{"n_layer": 13, "n_kv_head": 2, "norm_eps": 1e-05, "bias": "none", "init_std_up": 0.0254, "lr": 0.00647, "doc_mask": true, "dataset": "wikipedia_en"}
MLP neurons of a small language model. Each row is named by its layer, matrix (down: output weights) and neuron, and shows model dimensions 32-127. Each number is 50 + 12 x the weight over its row's rms, rounded and kept within 0 to 99.
A block is one neuron, or neurons of one layer that tend to fire together. Before each block is what it responds to, as a language model described it from the Wikipedia text at the highest values.

Responds to: Introductory-phrase end. The comma or final year digits that close a sentence-opening adverbial phrase just before the main subject, e.g. "Before entering politics,", "By December 1880", "At the age of 11"; weaker hits on mid-word pieces.
L10.down409:42 56 51 42 47 57 65 52 69 43 60 52 59 43 47 36 62 73 76 25 44 50 30 37 45 60 61 47 32 49 68 49 61 50 44 40 65 69 35 52 64 58 52 47 32 70 51 67 44 52 58 51 45 41 53 61 50 56 49 57 53 53 68 65 36 50 50 54 56 64 45 72 65 44 47 33 35 43 48 54 55 47 51 40 48 60 53 54 51 10 56 52 55 46 84 40
L10.down529:63 48 52 40 57 58 42 48 52 49 61 43 55 23 50 54 60 62 40 52 65 56 47 51 51 62 29 57 47 58 65 56 48 68 63 29 69 51 49 45 27 55 44 29 46 48 33 58 55 60 31 31 46 50 28 42 54 48 37 42 51 35 66 30 65 80 67 53 61 55 48 72 46 50 32 54 55 57 43 49 13 62 36 55 75 48 49 57 45 38 44 49 42 47 46 43

Responds to: Biography description line end. Line break ending the short description under a biography title (e.g. Gambian footballer (born 1994)), plus is after the birth parenthesis, and stems like goal, work, result before a suffix.
L2.down429:50 44 77 69 44 40 64 58 60 49 40 42 54 43 48 48 40 37 52 63 40 44 38 54 53 34 36 72 42 70 50 61 52 78 48 41 60 52 47 65 42 53 44 41 64 48 53 43 68 52 52 61 48 56 29 38 61 39 28 55 47 47 69 40 72 58 32 43 51 37 51 40 50 58 71 56 54 39 45 47 61 48 50 26 64 63 69 50 53 41 45 34 58 70 64 41
L2.down635:32 50 68 35 48 44 40 22 59 45 70 42 32 46 49 35 34 50 40 28 51 51 62 40 36 32 55 59 53 64 53 47 57 60 54 57 45 37 52 67 38 69 44 59 51 66 54 71 45 57 53 48 47 50 67 51 49 44 58 71 58 58 23 37 47 37 38 70 62 37 59 64 30 46 43 57 59 39 62 44 49 60 54 37 47 49 40 49 60 49 44 49 47 63 74 44
L2.down755:56 42 65 49 48 79 58 60 56 19 56 47 47 66 65 56 51 61 63 63 62 40 49 58 59 32 71 54 42 58 57 41 70 61 46 51 48 34 15 57 67 51 26 59 58 44 58 33 46 69 28 80 54 55 58 33 52 59 57 62 71 56 34 66 34 59 42 56 56 46 44 75 40 42 42 59 34 60 27 64 39 50 61 46 40 40 56 62 55 36 58 67 41 53 42 54
L2.down1045:61 53 41 44 45 43 64 47 37 38 67 67 47 50 64 48 58 58 27 35 38 68 35 41 61 69 48 54 67 37 38 49 67 84 38 57 45 42 38 62 51 43 35 65 34 30 54 40 37 46 53 40 54 33 48 44 06 52 43 61 64 59 29 45 50 39 48 56 65 55 65 80 48 46 65 23 43 43 60 25 35 53 48 62 69 41 67 58 54 54 55 39 54 53 65 43

Responds to: Quantifiers and the prefix pre. Fires on quantifying words that begin a noun phrase, such as most, all, several, many, other, both; also on the prefix pre and word pieces after P.
L2.down549:22 59 43 55 45 36 31 46 36 30 50 38 54 61 53 61 64 30 43 44 34 62 35 43 43 49 68 64 62 52 58 53 40 58 72 71 70 50 70 50 48 65 35 45 43 51 42 45 42 63 38 59 72 59 41 62 56 63 47 67 38 65 43 64 54 48 59 68 33 57 54 81 34 53 55 39 52 55 56 64 51 66 61 75 45 47 65 37 45 65 43 52 57 40 61 57
L2.down621:47 57 57 63 49 51 56 47 50 37 31 67 41 52 31 60 41 34 51 50 59 23 54 61 42 48 43 47 48 26 65 56 45 53 43 51 51 52 49 31 73 37 40 59 57 69 72 39 50 46 52 24 40 47 48 40 63 39 73 52 63 44 73 30 47 46 69 26 65 59 58 54 55 42 45 37 34 73 41 50 48 73 33 41 50 47 73 41 31 61 39 52 54 64 40 63
L2.down957:42 49 47 68 51 69 56 52 51 45 26 38 43 74 32 51 54 58 54 56 37 41 57 47 46 53 48 59 36 40 50 52 37 55 42 57 64 32 49 51 63 48 52 60 43 48 66 54 45 47 52 45 35 52 49 49 52 50 30 63 48 40 40 50 45 63 67 42 50 82 55 36 38 87 41 72 44 42 62 55 35 44 66 27 39 56 52 39 42 61 32 56 66 48 57 55
L2.down1139:35 57 42 51 39 51 38 55 48 51 35 29 50 53 38 62 58 42 27 51 73 31 58 48 64 50 56 43 59 31 34 48 32 49 70 61 34 55 55 41 67 43 35 47 60 42 51 39 42 68 18 57 56 37 55 60 48 59 47 52 50 41 59 52 64 66 69 42 47 52 14 50 52 45 31 37 41 61 43 73 58 62 46 55 53 19 30 51 65 30 58 46 39 57 53 69

Responds to: Sports-stats pieces and headings. Football-stats words (App in Apps/Appearances, goal, record, sub) and line-start = or === heading markers, plus mid-word ric fragments (Cricinfo, District).
L3.down330:76 54 39 37 53 48 36 41 61 50 59 32 27 59 58 43 40 63 30 52 47 53 39 62 20 46 38 53 79 58 36 22 39 33 76 42 60 45 45 59 35 57 44 67 61 69 64 48 47 44 59 57 31 38 57 74 62 23 60 52 67 58 47 28 39 59 34 68 42 55 64 55 34 32 50 60 48 81 58 47 52 51 56 55 39 45 44 57 57 45 21 56 51 64 75 50
L3.down451:35 51 60 43 44 61 55 47 62 53 75 33 36 52 54 50 59 46 53 61 48 42 51 39 43 55 40 23 41 54 47 33 42 46 60 56 46 40 42 49 78 54 80 55 54 27 49 62 64 54 47 49 51 41 77 63 58 33 51 49 82 34 43 49 49 67 30 42 68 54 46 72 53 63 35 43 45 31 64 48 50 19 30 62 61 59 48 40 32 36 62 69 57 64 61 53
L3.down593:34 57 57 46 51 47 47 29 36 41 66 48 56 56 62 54 57 39 60 64 56 50 37 50 51 47 59 62 44 41 43 64 56 51 42 60 50 61 57 44 56 51 50 30 67 31 80 42 25 44 59 63 55 46 63 45 60 55 56 45 71 46 62 45 62 58 42 44 36 18 78 45 19 50 40 64 33 60 61 34 46 46 46 38 51 48 66 56 47 65 56 36 41 37 46 37
L3.down613:54 07 30 41 26 34 49 32 68 58 59 35 48 53 56 49 56 85 53 42 43 49 50 38 59 48 44 70 40 52 55 47 39 41 49 36 61 61 56 49 53 42 54 47 59 59 51 38 49 42 38 38 55 48 53 38 71 49 35 25 66 53 52 61 30 43 47 63 62 48 63 43 32 68 53 46 54 50 63 42 61 50 39 63 34 40 59 30 50 34 59 78 46 56 65 23
L3.down622:55 42 41 61 43 61 40 54 43 56 50 75 49 62 33 68 48 47 69 55 49 58 35 27 51 65 47 66 45 46 69 63 84 82 47 46 54 49 40 43 54 66 41 54 47 45 42 44 44 46 68 39 73 42 32 45 59 19 49 32 58 37 60 37 48 45 63 57 45 42 35 45 80 56 66 66 29 43 50 42 44 63 45 27 45 77 78 51 42 38 53 72 42 64 43 30
L3.down752:35 46 62 67 34 61 41 32 51 34 50 46 70 36 52 68 62 58 55 71 59 61 51 53 46 48 76 45 31 43 54 52 63 36 42 49 46 39 40 67 31 57 34 31 48 28 49 57 38 49 57 40 40 54 44 39 51 52 52 71 43 39 44 66 32 38 52 46 51 47 41 31 60 56 67 52 37 51 44 71 50 43 50 47 72 79 51 54 44 56 61 61 60 39 55 50
L3.down1083:31 53 41 32 42 60 50 59 65 39 59 56 50 51 28 58 35 53 52 48 39 33 48 66 44 51 55 59 36 58 42 43 72 48 52 60 61 50 62 56 39 60 64 26 57 59 80 49 47 44 48 57 54 70 46 37 38 43 71 54 44 49 44 40 85 39 42 46 49 57 58 64 36 52 41 58 44 48 42 34 25 58 51 60 36 46 46 54 49 54 44 76 31 56 24 58
L3.down1216:24 57 77 51 51 74 50 46 63 44 67 60 64 33 43 51 54 45 40 66 35 61 56 43 50 53 63 57 61 45 68 41 77 66 58 86 56 56 56 53 48 44 66 59 46 25 56 58 34 50 51 50 54 51 50 36 59 46 36 42 61 45 42 45 46 49 31 34 46 38 53 59 51 71 30 42 42 46 44 37 33 51 56 65 15 51 59 45 60 42 64 59 49 60 55 57

Responds to: Word-initial prefix fragments. Opening or early pieces of words split into several tokens, mostly pre, dis, su, ur after p, re after P, as in pre-served, dis-pute, p-ur-poses.
L3.down181:43 62 44 32 28 42 39 29 46 40 57 56 73 69 57 47 48 76 19 37 30 42 69 56 44 42 58 42 37 48 66 47 59 61 47 57 57 52 50 49 59 59 49 42 21 64 45 48 47 43 65 23 52 29 54 43 51 56 56 41 39 57 57 56 41 56 46 43 37 39 68 46 60 71 52 50 36 43 67 72 47 45 62 45 32 62 37 31 54 51 30 54 47 50 47 75
L3.down424:54 49 56 57 53 26 74 41 46 57 40 79 69 56 46 48 42 21 75 52 45 56 30 61 65 67 80 43 75 48 56 46 42 50 51 53 48 35 48 48 27 65 47 62 39 58 43 78 66 42 67 56 35 70 58 65 59 50 39 42 45 61 39 47 53 50 47 55 40 63 43 39 30 27 58 49 82 38 53 65 50 80 34 42 64 44 28 76 48 55 33 62 61 25 54 73
L3.down651:26 76 46 44 48 67 32 50 58 52 27 53 50 51 58 51 65 52 49 46 41 57 51 61 48 43 68 51 45 46 43 29 48 47 56 57 36 58 42 67 56 34 57 51 48 57 66 72 49 46 55 47 55 48 57 51 39 56 58 60 48 41 61 38 56 48 56 60 49 57 80 38 55 33 69 64 59 65 63 47 48 55 54 69 38 61 35 34 57 67 35 59 61 58 36 65
L3.down740:49 23 45 52 42 45 41 40 49 49 48 42 52 52 52 60 61 45 52 46 57 55 29 46 37 44 41 51 59 50 30 44 57 64 28 36 55 49 35 45 42 36 56 56 61 67 39 72 46 42 55 42 36 55 47 47 68 56 44 66 41 43 24 38 68 45 38 53 40 63 65 46 42 50 35 50 69 49 61 43 55 55 39 54 48 57 50 41 54 34 44 52 52 64 58 34
L3.down782:57 53 48 23 53 43 28 50 61 44 48 51 39 55 59 20 46 51 43 35 30 54 50 60 55 50 64 40 48 64 44 56 62 51 45 74 50 52 45 46 57 38 54 48 45 40 69 65 55 45 40 67 65 33 44 50 53 65 35 37 53 59 56 38 61 46 54 47 34 59 53 53 83 18 41 56 63 56 40 50 32 67 46 46 48 47 44 35 72 45 36 54 56 31 53 36
L3.down812:49 50 57 59 63 57 23 54 51 36 61 57 29 49 30 37 50 52 52 60 63 70 47 64 54 41 53 79 42 65 48 44 29 42 59 66 77 52 49 21 57 60 45 36 31 61 78 47 52 38 51 44 21 53 55 41 12 46 42 72 40 51 43 61 49 54 62 61 50 45 57 38 44 66 64 50 43 60 38 39 37 68 40 46 40 51 36 57 53 62 42 51 35 42 74 76
L3.down1100:59 48 44 49 30 67 42 70 46 53 68 76 23 42 51 51 42 51 51 57 50 58 43 54 43 31 46 34 44 39 61 53 48 63 44 54 42 58 51 45 55 44 46 58 57 58 48 59 46 45 59 49 50 29 64 64 54 62 44 38 42 45 73 29 27 40 66 38 50 36 55 72 69 37 54 54 32 47 66 53 55 69 37 59 39 47 55 52 31 57 41 42 43 53 53 41
L3.down1202:39 54 39 38 45 60 34 46 50 59 49 35 30 39 72 72 77 59 53 71 27 69 59 50 51 67 46 61 58 65 62 42 52 53 43 45 36 57 57 57 27 58 28 56 38 32 38 59 48 52 44 47 65 19 67 47 58 37 36 64 57 47 57 47 35 53 60 63 87 37 47 45 27 45 53 50 31 45 92 45 62 64 54 53 51 61 50 40 30 55 35 47 50 51 35 58

Responds to: Section heading word pieces. Word pieces inside Wikipedia section headings, table header cells and field labels (Reception, Club career, Player, FA Cup), occasionally mid-word in prose.
L10.down24:27 63 33 45 68 55 42 39 56 40 57 34 31 48 64 47 56 87 39 42 55 51 49 66 67 55 50 52 62 43 62 66 39 57 56 38 56 59 51 67 57 58 44 52 72 46 56 36 56 36 30 29 36 46 50 37 61 58 71 53 65 38 35 34 60 44 44 56 41 44 48 43 29 33 52 55 60 53 33 43 49 42 56 46 60 47 23 58 59 73 67 22 61 46 58 56
L10.down1165:60 43 51 40 47 46 38 46 49 46 27 53 47 60 62 32 53 63 60 31 49 70 47 50 73 23 34 54 57 25 43 42 54 57 37 46 49 25 48 41 56 61 57 53 57 77 61 60 73 27 42 25 32 68 69 51 40 47 55 47 69 37 47 55 46 36 42 54 69 65 32 60 27 51 47 40 45 29 61 52 45 40 54 56 43 45 56 48 65 47 42 50 66 54 55 39